Weights of a small GPT-style language model, trained from scratch on English Wikipedia: 14 layers.
MLP neurons of a small language model. Each row is named by its layer, matrix (gate and up: input weights; down: output weights) and neuron, and shows model dimensions 112-207. Each number is 200 + 40 x the weight over its row's rms, rounded and kept within 0 to 999. A neuron's up and down rows have the sign that makes its largest values positive.
After each neuron's rows, "fires before" lists the tokens most often just after its 100 highest values on Wikipedia text that the model never trained on; "fires on" lists the tokens most often at its 100 highest values on Wikipedia text that the model never trained on.

L8.gate599,201,201,154,284,240,177,197,235,225,209,207,146,196,217,168,125,232,168,258,250,182,110,177,184,210,132,254,122,262,159,168,227,236,255,205,166,186,228,209,287,223,236,236,204,211,261,225,264,154,235,239,200,222,261,204,201,163,239,173,204,192,283,159,219,178,219,202,153,198,225,243,160,161,157,220,177,185,241,190,226,222,226,188,134,167,261,124,110,148,231,239,189,197,160,237,138
L8.up599,244,216,194,226,152,256,211,210,235,228,174,219,174,276,116,111,226,173,117,216,188,192,148,221,242,185,217,226,237,213,210,259,232,164,216,273,191,207,191,266,262,202,164,195,140,220,230,181,188,169,290,181,205,220,176,209,220,171,233,162,253,203,201,220,134,132,180,181,161,227,161,121,209,260,176,253,175,271,111,211,102,176,209,223,200,241,106,187,149,186,207,200,192,207,238,207
L8.down599,170,156,168,185,138,175,219,242,206,76,206,253,254,209,128,191,175,241,144,252,178,220,205,217,246,210,255,203,154,171,185,229,128,249,185,146,196,186,219,235,236,199,207,188,207,218,155,157,89,260,233,230,208,181,232,187,162,151,252,203,149,230,161,153,197,189,213,227,234,222,221,213,234,192,180,173,196,253,198,196,207,187,129,181,218,267,207,262,159,220,223,201,227,174,155,225
fires before: "4", "0", "3", "7", "5", "6"
fires on: "1", "7", "8", "2"

L6.gate510,213,239,227,207,294,154,176,238,196,162,184,222,245,250,190,155,199,255,196,219,193,156,245,209,229,198,258,248,192,196,258,238,152,209,179,172,200,168,161,172,222,273,189,113,167,230,131,215,235,273,201,202,175,220,151,189,231,198,185,209,249,219,49,193,233,210,220,238,152,142,186,134,166,179,177,170,214,143,225,178,226,146,192,220,208,168,196,119,171,211,163,171,173,159,273,233
L6.up510,268,236,222,169,263,196,231,217,214,139,172,257,235,230,165,118,186,190,175,199,220,214,214,202,208,166,291,218,231,199,275,206,177,200,222,194,184,202,161,172,242,222,173,52,181,179,79,233,201,224,183,198,148,212,157,191,155,173,174,216,218,256,128,188,221,188,204,247,140,202,188,174,140,175,205,189,135,145,234,219,194,162,165,223,179,171,154,197,169,245,162,242,123,195,259,236
L6.down510,266,198,213,226,248,146,274,236,149,181,173,167,251,254,292,165,198,257,232,209,257,162,169,225,247,179,205,115,157,179,206,181,170,241,198,229,210,121,102,201,226,221,257,249,176,192,240,224,184,233,146,219,213,237,113,215,224,191,204,190,299,277,156,183,216,215,242,196,135,227,220,207,196,190,233,174,177,177,214,159,257,188,215,181,173,156,260,239,180,191,241,196,264,178,228,235
fires before: " |", " 0", "\n", " ", " 1", " 7"
fires on: " |", " 0", ";"

L7.gate686,193,197,166,188,170,185,187,180,218,178,205,217,212,287,172,247,216,244,228,189,246,244,177,243,269,259,222,214,197,168,238,136,190,247,215,165,199,145,247,285,263,183,226,226,182,173,111,219,237,158,212,241,188,201,214,197,255,131,167,219,240,193,214,231,209,284,127,297,142,256,51,118,125,182,194,207,228,228,202,209,137,137,197,132,177,231,190,218,182,260,214,205,132,147,207,212
L7.up686,212,165,225,217,299,160,228,255,240,203,130,190,172,175,219,259,191,227,165,188,136,207,182,156,145,180,223,198,191,183,183,235,147,190,173,210,195,184,193,231,204,249,221,158,147,246,273,212,184,256,182,220,150,196,115,193,142,198,192,148,111,164,189,175,222,254,222,179,221,224,252,236,213,186,197,204,210,181,155,154,186,280,197,205,200,199,170,235,270,219,193,209,167,201,200,260
L7.down686,195,251,203,153,218,120,218,220,207,124,223,206,216,192,270,179,172,263,85,242,255,189,245,154,181,286,96,213,123,140,137,249,141,233,144,183,262,228,198,228,205,175,196,227,180,190,193,177,206,173,155,193,177,210,178,193,109,220,226,224,187,141,193,113,196,151,191,163,201,128,284,220,210,180,261,139,241,191,207,240,113,193,241,258,222,178,168,253,232,175,174,134,245,188,244,170
fires before: "al", "ated", "k", "ation", "er", "s"
fires on: "oc", "ar", "un", "u", "at"

L6.gate467,238,267,189,213,252,166,210,265,231,154,109,281,214,141,165,149,236,180,184,175,297,284,244,136,213,172,252,173,166,204,224,210,234,146,201,146,224,144,161,194,175,216,190,176,243,167,183,204,248,130,180,299,213,189,252,209,128,194,130,172,163,241,272,197,180,225,173,243,188,184,133,202,193,163,225,196,236,163,258,204,183,175,184,127,210,217,234,184,176,169,208,212,166,226,207,224
L6.up467,151,272,169,179,238,144,208,316,192,168,122,245,192,124,178,184,159,180,164,220,250,196,269,166,211,219,226,224,173,175,205,169,169,197,210,134,186,168,177,219,208,206,194,189,249,145,235,200,162,172,157,286,192,231,240,200,183,203,110,173,119,258,241,201,143,209,219,257,177,200,166,202,240,191,212,218,190,185,242,174,172,210,139,121,210,142,207,153,195,156,230,212,161,225,199,207
L6.down467,200,262,248,223,252,184,203,212,281,233,143,150,199,95,170,213,185,241,201,181,204,261,195,174,258,228,150,267,198,214,177,218,219,236,132,189,165,189,188,197,243,200,236,213,225,165,203,197,211,229,211,253,168,243,156,216,324,133,195,194,213,240,187,197,161,173,193,180,201,201,141,224,257,155,179,200,251,255,169,197,215,241,188,263,195,230,284,208,189,228,182,214,107,255,229,162
fires before: " |", "2", ".", "1", ";"
fires on: " 6", " 4", " 3", " 7", " 5", " 2"

L6.gate593,230,201,222,235,237,196,278,245,193,177,191,213,169,184,180,179,191,210,227,218,215,191,275,236,190,150,273,254,180,211,161,220,257,171,195,93,173,175,205,185,213,196,243,131,211,228,128,208,199,178,119,167,188,242,194,200,169,187,145,201,193,222,142,126,220,177,194,222,191,232,244,175,288,163,211,174,154,107,204,137,220,172,174,209,199,236,165,203,204,177,120,238,177,216,275,217
L6.up593,263,170,213,251,241,175,210,332,154,180,168,217,238,141,244,198,206,208,221,240,221,193,252,176,201,276,214,159,214,222,191,249,223,163,220,75,202,215,223,199,216,191,255,193,181,179,138,214,169,206,117,236,113,258,180,223,185,177,161,112,140,273,166,217,226,139,207,207,163,212,210,133,218,116,195,186,164,124,220,125,271,132,194,210,126,199,270,188,176,174,157,239,198,237,224,181
L6.down593,205,174,181,182,319,153,248,235,214,223,236,145,214,148,231,197,213,208,191,196,198,245,177,180,204,190,265,128,204,198,197,197,192,185,156,299,187,216,163,222,220,177,245,196,163,218,250,226,187,192,233,221,235,206,188,242,150,138,170,172,207,189,178,211,183,187,229,153,138,200,160,205,181,161,204,176,233,227,223,216,212,233,224,190,225,149,290,173,163,204,241,275,181,335,204,221
fires before: " |", "3"
fires on: "8", "5", "1", "3", "2", "4"

L4.gate257,138,205,222,209,242,158,161,191,111,204,217,219,185,163,192,129,190,194,153,180,142,194,186,204,221,134,226,180,211,190,189,211,212,206,205,206,172,211,234,219,191,184,180,203,213,207,223,227,208,185,241,213,172,152,174,193,249,185,217,215,361,174,186,232,212,320,146,213,154,227,131,194,196,219,239,223,147,134,212,211,216,197,166,212,148,184,238,111,207,188,157,211,185,163,211,210
L4.up257,226,188,244,229,266,190,130,187,281,161,202,171,159,164,188,85,196,206,170,192,140,148,201,209,169,193,246,151,262,178,179,232,231,273,201,179,169,230,204,191,206,194,173,156,176,219,263,190,231,196,173,217,305,218,142,184,208,172,193,237,164,237,138,205,232,210,155,241,149,230,250,185,195,103,270,207,313,117,206,210,209,221,172,182,218,216,301,274,151,194,109,169,215,266,208,181
L4.down257,265,164,176,210,241,228,187,227,239,205,190,199,188,168,126,233,198,246,229,176,205,218,224,227,183,225,124,327,275,189,151,248,210,201,216,204,138,180,203,183,164,215,169,150,227,175,151,187,104,115,203,178,147,263,231,213,186,193,191,254,179,152,177,155,237,171,230,79,174,260,225,194,231,190,234,217,184,206,189,184,172,173,215,125,220,208,213,185,154,187,254,177,206,249,181,197
fires before: "ic", "e", "orn", "f", "on"
fires on: "if", "ond", " Le"

L6.gate209,272,170,198,213,226,244,196,277,194,194,218,186,245,162,197,177,197,230,209,176,170,192,326,237,177,265,255,243,192,209,174,199,221,204,200,148,205,182,189,145,225,175,286,176,218,226,187,218,208,247,143,194,147,215,152,166,265,181,249,106,112,235,199,253,232,199,247,180,198,254,185,167,224,160,216,162,190,132,210,113,188,190,181,242,156,188,197,266,230,179,193,233,233,245,175,175
L6.up209,251,218,236,252,204,221,233,281,152,212,207,186,190,155,205,199,203,258,225,199,171,159,289,206,146,240,254,218,166,179,158,197,222,218,226,131,189,172,184,137,205,150,287,164,248,217,177,199,194,266,125,192,172,242,187,210,241,184,198,130,123,192,145,272,192,143,223,221,225,218,199,166,216,171,212,148,204,166,205,112,210,164,185,251,180,194,221,271,175,165,245,222,217,242,191,200
L6.down209,236,179,205,153,271,181,233,259,222,172,154,204,199,235,252,176,165,161,188,232,200,173,184,158,234,207,224,176,229,251,185,243,196,210,224,222,163,270,168,243,267,175,273,201,214,185,220,233,200,320,254,207,220,249,200,267,177,269,156,178,167,212,112,91,182,203,232,169,200,155,230,214,195,216,208,142,176,203,220,200,252,203,169,231,231,182,275,149,168,229,148,208,192,237,275,200
fires before: " |", "6"
fires on: "3", "4", "7", "8", "1", "6"

L6.gate650,216,175,133,220,255,148,261,291,207,237,215,228,161,156,195,189,138,173,197,282,163,154,250,161,211,155,275,152,207,228,180,234,231,197,179,155,180,197,166,156,223,173,217,227,211,84,221,193,198,208,125,236,186,227,226,231,150,275,210,186,140,211,197,184,199,191,216,161,253,202,209,188,255,199,217,182,163,142,177,158,222,214,154,128,164,165,246,306,137,134,222,233,221,255,139,176
L6.up650,240,180,116,251,254,159,245,226,226,204,194,259,209,146,231,211,250,128,185,273,221,190,271,178,200,222,281,136,193,179,179,255,217,144,213,224,194,195,200,165,215,167,232,185,247,162,202,201,140,246,171,255,161,248,195,192,152,250,264,193,139,267,191,141,226,165,172,206,183,202,226,165,274,132,177,207,150,158,251,145,195,211,145,167,178,187,208,288,182,154,143,205,185,216,194,126
L6.down650,238,251,197,262,256,207,243,197,238,189,218,118,243,199,207,120,136,172,252,158,167,192,166,139,160,185,246,226,207,222,235,188,248,221,166,244,221,212,216,194,220,168,256,195,184,177,199,308,222,191,234,202,257,232,173,280,207,189,124,172,257,202,214,150,101,181,260,152,182,133,207,221,218,206,194,137,131,187,174,207,118,220,216,205,264,203,197,197,228,181,258,252,208,226,159,234
fires before: " |", ",", "\n", "."
fires on: "1", "3", "20", "5", "2", "8"

L6.gate261,208,221,203,188,263,149,229,260,157,237,163,217,209,153,164,154,218,206,206,164,288,157,259,213,237,238,230,177,168,173,191,202,160,157,168,139,224,134,177,218,228,246,206,105,164,219,177,219,176,220,163,186,205,257,165,198,262,190,184,213,167,170,130,166,191,191,193,244,136,174,196,173,223,178,167,181,240,176,222,187,293,144,205,215,223,201,198,114,172,202,179,293,211,180,240,244
L6.up261,272,221,172,189,284,192,234,176,208,221,192,229,254,266,145,171,196,207,93,184,182,279,242,197,219,197,290,155,240,208,200,202,216,181,230,176,209,182,182,173,185,315,253,114,104,195,87,217,226,200,139,182,174,262,180,228,190,172,219,207,221,200,209,192,210,119,198,247,180,255,167,206,115,151,229,199,225,163,205,182,182,181,212,245,143,228,149,170,247,107,174,282,238,165,220,230
L6.down261,236,205,214,223,236,200,251,276,202,220,216,211,238,190,189,220,191,300,237,155,199,148,202,212,212,176,179,121,197,175,229,200,246,270,206,253,205,161,141,211,214,161,258,200,210,207,196,192,239,184,183,187,231,206,179,209,269,156,197,215,182,174,197,155,212,191,232,210,71,173,222,173,243,249,210,174,233,196,206,195,195,184,220,234,231,162,256,134,183,170,220,202,176,225,200,243
fires before: " |", "\n", " 1", "8", "3", " "
fires on: " |", "7", "8", "5", "0"

L6.gate86,165,180,228,201,249,183,213,298,284,208,182,252,118,147,224,136,149,190,143,260,165,232,211,141,244,195,227,181,274,224,158,192,214,214,194,135,192,179,169,221,201,210,320,141,160,132,202,258,169,242,170,295,129,224,236,242,197,176,156,182,200,222,98,185,201,177,218,171,170,96,162,178,265,147,172,166,192,180,232,148,218,180,147,161,172,226,226,161,114,277,212,230,179,233,237,252
L6.up86,231,201,172,246,186,228,223,230,249,141,195,291,235,168,248,155,259,157,134,221,161,235,210,160,212,188,269,219,181,215,155,301,251,198,220,120,207,145,254,165,236,147,228,190,166,245,177,231,167,212,171,206,133,185,210,193,178,180,181,207,186,246,212,176,198,109,126,214,186,183,247,144,238,148,235,246,171,145,217,148,162,152,184,194,92,239,119,239,166,147,226,206,172,204,251,174
L6.down86,192,232,132,258,193,177,229,164,250,243,238,198,206,204,128,166,198,225,242,197,184,231,184,192,218,138,147,160,168,215,227,146,223,202,164,222,211,238,216,222,204,174,206,253,179,194,226,234,197,207,215,217,243,204,227,209,169,216,150,115,262,250,200,168,167,177,302,257,207,196,120,194,221,238,214,159,204,252,225,201,181,226,206,99,201,200,253,217,195,252,268,260,199,162,62,188
fires before: "\n", " ", " 3", " |", " 2"
fires on: " |", "3"

L7.gate415,98,273,168,197,206,176,149,265,169,268,248,237,228,132,207,154,220,245,166,215,206,260,111,185,191,175,175,226,197,191,135,169,230,224,257,209,174,135,249,199,191,243,201,168,175,169,217,238,159,148,156,206,177,229,185,179,183,190,145,182,211,219,180,294,214,204,207,246,147,131,160,190,191,151,232,189,245,179,247,176,216,180,261,160,182,156,257,199,166,252,208,202,183,141,240,139
L7.up415,225,160,225,237,236,191,235,259,192,199,201,165,236,263,130,216,175,236,209,169,215,258,197,179,150,196,190,204,143,222,258,140,213,231,168,287,223,270,171,183,213,140,314,205,151,127,208,217,227,172,206,170,214,195,182,177,191,170,172,168,234,169,231,219,166,240,290,216,208,200,171,236,153,214,191,218,109,154,182,232,96,171,128,231,213,246,188,199,277,247,212,280,255,219,169,237
L7.down415,240,158,150,165,186,162,247,186,189,152,195,196,189,183,269,223,173,154,251,228,221,245,249,211,183,214,159,212,75,199,195,249,230,196,185,199,256,127,250,235,222,207,173,204,224,248,186,275,170,158,243,175,197,197,241,218,152,222,175,234,219,152,184,229,207,195,217,182,235,244,273,223,223,209,195,145,230,206,221,195,188,197,186,213,181,159,195,239,214,227,127,289,137,167,170,207
fires before: "al", "ated", "k", "ation", "om", "and"
fires on: "oc", "v", "g", "c", "ang", "ig"

L8.gate555,232,311,190,185,240,202,266,217,232,179,192,170,293,202,177,157,213,242,164,265,193,263,269,190,203,178,190,227,243,166,192,216,247,214,213,162,167,109,142,253,254,221,138,183,222,224,234,183,184,146,234,187,187,193,156,232,272,158,217,233,162,208,142,197,171,248,155,251,186,165,194,223,175,185,228,180,249,211,309,147,240,231,279,249,172,187,195,176,226,193,168,197,181,203,240,194
L8.up555,200,257,194,207,221,213,193,189,215,253,212,224,261,267,112,118,187,229,176,228,125,195,145,206,221,175,232,255,183,215,152,212,173,199,187,157,178,130,115,223,225,230,168,128,192,192,182,232,176,192,184,257,174,149,144,260,268,117,213,224,227,167,97,198,168,184,266,236,152,151,148,194,81,183,238,191,210,176,244,168,222,177,226,222,206,261,207,172,213,176,159,228,206,132,240,268
L8.down555,176,294,200,207,160,152,100,240,207,218,238,194,209,265,195,206,187,248,134,252,132,123,169,159,190,164,227,168,226,156,128,198,204,205,192,197,250,255,247,298,154,224,228,251,219,185,236,230,256,227,194,268,210,159,223,221,166,218,229,183,203,206,147,223,207,152,195,284,210,192,163,177,116,282,267,177,237,199,133,188,172,243,218,250,246,219,220,298,189,253,192,236,196,206,202,231
fires before: " |", "\n", " 0", "|", " "
fires on: " |", "\n", " 0", " 8", "."

L7.gate572,180,210,160,229,90,215,244,186,235,144,165,210,203,221,154,181,202,159,180,154,218,201,185,142,219,212,273,264,143,204,111,195,206,165,189,136,204,106,250,181,237,271,190,208,224,161,197,191,234,172,197,232,241,227,230,241,244,153,166,190,188,201,253,194,224,153,187,212,228,191,187,147,173,139,205,219,238,195,225,178,175,145,227,206,201,185,118,151,119,195,171,206,136,203,230,249
L7.up572,162,221,129,262,148,231,180,219,135,188,204,252,209,231,201,335,174,171,198,214,256,235,201,247,234,161,198,206,141,169,207,195,220,271,190,172,176,178,201,211,179,248,111,185,143,192,182,158,196,185,240,159,206,197,224,185,214,118,175,242,237,221,283,179,226,184,197,184,236,285,293,174,243,220,210,244,254,196,261,200,121,165,196,158,224,225,154,154,174,255,120,175,182,209,248,277
L7.down572,149,255,131,210,240,174,186,236,219,202,177,206,183,269,177,196,231,225,195,160,135,194,252,213,213,170,167,215,240,207,231,197,213,209,185,207,116,230,143,206,194,184,198,151,177,221,200,213,114,222,182,192,215,204,193,194,201,254,195,191,152,188,261,224,228,205,176,169,235,182,207,198,179,248,190,144,158,179,202,192,157,260,223,251,224,182,264,185,250,258,133,237,163,176,226,190
fires before: "|---|---", ";", "–", " |", "\\", "8"
fires on: "|---|---", " 2", " —", " 0", "$", " 6"

L10.gate348,165,236,218,178,243,161,320,228,224,231,145,283,235,146,120,187,232,225,215,163,213,201,214,190,231,185,173,223,182,192,160,232,291,208,279,207,128,162,209,194,242,260,199,155,223,259,189,161,205,180,258,238,196,233,201,154,222,211,175,246,198,70,187,185,186,207,161,187,173,193,194,112,275,204,173,140,229,166,221,203,232,159,169,290,244,214,162,170,166,190,205,206,181,239,247,231
L10.up348,211,246,191,171,210,185,209,215,201,194,252,204,164,212,173,157,182,247,201,108,230,262,264,152,248,147,223,208,220,132,175,211,151,222,193,161,245,223,105,229,215,208,208,156,190,155,212,236,188,114,179,203,287,192,148,254,224,223,167,236,197,253,148,175,208,192,222,159,199,245,179,160,106,155,191,208,178,224,323,165,226,211,267,233,240,195,192,184,146,172,153,190,147,137,221,219
L10.down348,192,212,162,184,228,249,261,277,167,181,177,121,156,182,202,225,157,210,197,192,212,231,174,214,187,208,203,206,207,193,175,205,167,141,139,239,167,253,193,203,199,176,234,240,187,241,147,256,259,172,197,163,262,168,253,255,108,261,186,176,211,132,177,146,187,187,200,253,257,235,167,214,154,206,198,220,265,220,151,194,261,248,232,265,208,182,114,250,232,183,137,231,197,175,232,223
fires before: "|", "|---|---", " |", "\n", "3"
fires on: "\n", "|---|---", " ", " |"

L7.gate280,163,236,244,260,209,198,177,184,225,222,264,223,148,138,180,173,228,185,212,251,226,186,228,188,227,154,219,182,242,219,227,196,259,276,239,165,148,161,175,299,199,212,141,195,235,181,200,204,188,165,205,257,187,261,245,223,195,166,197,217,240,259,159,182,172,167,209,127,201,176,174,170,252,200,195,225,184,192,310,179,199,204,206,110,155,183,284,162,130,184,202,191,143,179,227,157
L7.up280,214,175,214,210,215,218,151,150,231,237,270,213,177,206,234,232,184,171,186,241,205,238,149,147,225,192,275,230,200,211,154,182,228,250,212,198,187,236,255,218,150,146,218,222,193,149,326,168,241,174,241,245,154,159,180,242,161,233,188,198,273,211,188,251,129,133,242,129,243,192,191,260,184,238,189,150,214,224,188,214,124,249,179,159,203,245,177,150,178,185,132,222,198,222,221,161
L7.down280,188,177,238,239,133,252,156,150,183,193,157,172,188,187,214,221,158,197,186,146,231,166,216,254,264,228,161,200,177,230,190,161,163,150,217,125,159,261,232,271,174,184,231,187,155,161,216,258,219,240,190,228,181,111,230,243,179,228,138,100,192,183,216,186,151,222,191,210,147,209,259,301,273,261,122,156,192,218,151,202,170,221,195,269,174,238,244,160,143,134,138,273,234,183,184,174
fires before: "4", "7", "3", "5", "8"
fires on: "1", "5", "0", "2", "4", "3"

L8.gate98,128,208,227,194,218,167,229,197,181,180,192,289,232,173,183,134,184,283,191,129,187,163,185,199,219,212,213,201,145,221,190,239,206,279,216,165,156,154,240,161,124,247,118,162,194,249,178,227,188,216,140,134,203,232,138,217,224,217,210,183,234,127,224,204,181,210,165,214,214,191,220,145,255,205,203,232,257,155,285,192,238,102,248,171,238,219,85,195,148,119,180,210,88,198,140,214
L8.up98,160,311,135,197,228,189,264,206,155,182,211,259,184,219,180,180,217,219,162,226,224,221,225,167,260,143,262,186,204,108,183,179,165,190,228,89,172,202,159,220,191,299,152,144,197,239,188,258,196,208,252,193,209,227,255,167,206,171,129,210,198,153,198,240,231,227,216,140,199,182,194,172,157,196,249,240,223,205,232,191,193,160,188,212,267,216,152,163,173,170,213,145,224,123,301,222
L8.down98,124,309,216,132,198,174,180,233,216,228,153,240,200,203,133,168,194,217,182,214,166,237,196,215,165,148,200,171,152,212,183,241,157,194,208,153,197,181,223,158,202,205,174,175,182,255,201,235,205,275,268,216,215,255,238,238,250,248,255,162,173,215,116,218,132,185,205,267,189,222,144,213,270,207,261,231,249,141,190,135,261,186,217,188,201,241,211,255,231,221,230,221,217,185,184,144
fires before: " |", "|---|---", "|", "|---", "3"
fires on: "|---|---", " ", " 1", " 3"

L6.gate635,185,226,184,211,181,213,275,181,263,187,185,207,227,178,159,132,217,155,104,164,183,248,194,189,274,210,292,293,182,177,170,236,276,239,179,99,213,144,251,215,203,275,164,139,184,214,191,191,229,122,174,209,162,191,181,193,153,181,183,246,188,265,224,211,207,174,184,220,160,201,198,181,230,161,199,210,245,155,254,215,189,102,207,264,135,206,172,121,190,249,117,224,185,178,290,170
L6.up635,184,234,202,219,221,164,304,148,195,202,217,259,170,195,128,168,204,185,146,195,207,287,187,194,241,177,275,250,199,181,195,185,234,207,210,97,188,123,124,228,203,310,164,138,205,229,148,199,212,124,207,253,164,195,238,198,216,108,182,283,194,153,219,203,177,200,228,242,168,217,216,206,181,174,191,194,285,192,217,178,294,147,227,231,128,167,189,177,176,161,151,159,264,186,257,217
L6.down635,226,222,225,202,176,184,271,183,218,254,182,177,211,232,185,194,183,181,209,95,163,181,159,233,240,199,175,186,103,201,242,170,290,276,182,216,191,226,225,170,206,264,188,122,200,201,209,209,167,198,215,230,182,206,177,206,214,211,175,224,166,300,248,172,215,207,255,183,163,196,162,201,256,195,217,146,249,117,227,184,185,174,237,228,179,169,264,188,220,188,139,212,204,168,221,240
fires before: " |", " 0", "\n", " 1", " -"
fires on: " |", " 0", " "

L4.gate14,220,165,194,192,189,177,217,205,146,202,213,155,212,140,191,103,189,218,123,236,254,203,201,207,202,219,157,168,123,192,183,160,232,173,220,178,254,165,188,218,201,257,245,223,132,199,232,207,225,214,88,211,183,212,237,184,240,279,203,187,237,203,199,195,185,312,175,200,219,221,202,186,177,215,177,184,238,210,210,203,215,220,237,174,178,235,199,184,155,235,158,265,278,158,165,234
L4.up14,220,176,213,213,200,196,268,219,223,176,208,181,212,138,185,194,200,215,198,169,199,186,167,228,199,230,237,156,191,181,197,188,162,228,210,217,212,201,213,210,193,207,200,167,210,175,205,181,256,234,238,186,197,206,159,181,294,197,180,220,277,224,297,180,220,280,183,284,277,216,223,221,140,175,214,194,186,162,187,173,179,186,304,202,178,181,306,269,279,143,131,175,153,185,213,260
L4.down14,246,179,185,247,146,214,231,179,197,244,175,189,150,207,226,227,210,211,239,148,157,196,198,231,251,222,266,184,185,186,259,178,216,235,151,184,163,194,190,234,179,221,169,206,149,184,205,160,260,177,266,196,139,251,158,187,191,195,139,257,270,148,264,290,177,142,219,173,255,213,199,230,95,143,203,161,244,172,254,134,124,193,256,161,154,164,166,158,138,188,100,253,234,172,210,247
fires before: "e", "f", "orn", "t", "ion", "ic"
fires on: "if", "ut"

L6.gate215,259,239,108,273,207,211,289,233,192,278,257,209,262,232,237,180,233,254,178,226,79,176,212,199,174,178,229,155,242,166,201,221,210,185,208,126,203,138,213,218,178,244,292,194,206,250,209,204,252,210,141,205,226,224,251,213,206,180,216,214,214,269,165,281,193,154,244,254,183,268,221,142,258,182,196,189,167,179,304,122,229,148,199,175,142,189,213,198,196,194,250,206,249,203,202,179
L6.up215,206,216,197,215,227,264,139,248,180,250,258,184,196,158,234,184,194,225,154,196,194,190,221,203,252,238,259,230,233,212,200,278,205,205,204,140,234,210,206,173,223,179,234,186,211,141,197,206,205,267,201,219,143,170,210,224,222,220,182,125,129,236,175,232,168,191,266,184,196,152,197,236,216,131,219,188,173,167,200,177,200,187,92,160,199,225,207,201,165,144,167,229,212,195,113,162
L6.down215,238,109,270,137,179,188,157,200,179,187,195,135,179,240,234,174,156,143,159,178,196,219,148,206,205,188,270,213,157,230,151,179,204,179,139,267,217,237,179,190,218,156,223,219,197,189,201,193,151,205,239,174,208,205,208,234,193,208,187,189,129,222,246,112,184,223,223,121,187,133,301,206,125,221,146,180,160,177,194,240,174,235,193,180,258,146,193,122,244,204,216,175,214,279,245,221
fires before: " |", "°", "6", "8", ":", "0"
fires on: "1", "8", "4", "6", "7", "3"

L6.gate619,164,222,214,168,173,152,113,206,245,218,217,241,187,125,188,149,225,137,199,224,259,246,166,203,246,191,235,225,285,195,158,211,159,222,218,163,178,192,221,276,263,296,156,132,211,218,149,189,144,163,158,186,245,240,194,219,140,176,150,198,196,165,213,231,243,174,167,235,136,226,132,191,175,189,222,244,286,208,187,226,170,188,178,126,214,215,154,243,243,228,255,208,134,202,254,270
L6.up619,150,235,153,192,233,164,178,203,288,213,203,240,175,172,146,218,222,191,206,201,270,173,237,229,230,189,234,330,131,180,237,211,162,239,181,158,171,152,168,163,214,224,120,215,226,136,168,201,94,187,239,191,184,169,217,180,217,176,178,223,165,242,284,205,235,236,202,162,211,146,226,219,243,206,195,173,256,210,230,176,154,182,198,180,179,203,141,210,254,181,158,225,137,189,164,223
L6.down619,203,210,221,200,276,179,199,197,193,225,133,167,180,236,154,205,222,173,142,272,178,294,168,221,242,243,231,172,156,201,244,148,173,231,255,244,159,214,203,222,269,173,223,229,272,225,259,196,125,295,242,203,175,186,150,228,281,248,182,254,206,190,138,163,207,223,257,157,225,195,203,227,197,229,152,219,135,260,201,186,220,202,211,263,245,284,204,196,221,207,204,201,193,149,216,180
fires before: " |", ";", ".", "3", "\\"
fires on: " 1", " |", " 2", " 6", " 5", "2"

L8.gate394,115,252,136,204,188,191,248,180,195,188,186,234,194,218,220,170,233,253,130,247,229,207,196,170,236,164,223,134,198,118,168,212,171,213,213,195,205,205,207,190,153,189,169,194,165,204,196,286,228,260,183,234,297,144,195,169,158,248,162,269,203,111,237,221,79,200,177,186,182,239,270,115,119,280,183,207,147,259,218,207,196,213,142,231,208,217,110,156,168,190,186,208,188,187,183,232
L8.up394,120,175,226,261,216,167,211,205,122,204,211,238,184,222,157,212,265,128,205,254,217,164,148,172,222,197,266,178,142,99,215,157,195,233,242,158,221,132,234,167,173,289,184,171,167,144,223,191,157,156,228,232,298,264,191,131,180,118,136,315,246,182,274,163,251,268,199,182,208,215,231,197,215,201,177,215,188,138,298,168,205,170,203,138,201,204,206,118,173,199,223,216,209,224,268,220
L8.down394,170,221,234,133,236,167,153,248,186,193,290,247,184,166,207,187,203,260,232,303,209,170,212,236,267,219,241,190,222,204,169,146,162,191,222,184,169,170,209,246,144,172,146,161,199,219,232,221,165,191,245,213,183,178,186,247,245,273,169,215,176,141,142,197,250,198,143,229,195,230,189,181,227,264,236,226,227,155,233,170,271,184,208,193,220,234,203,230,226,213,242,283,143,264,202,170
fires before: " |", "–", "%", "|---|---", "8", "|"
fires on: "\n", " ", " 4", "%", " 3", " 5"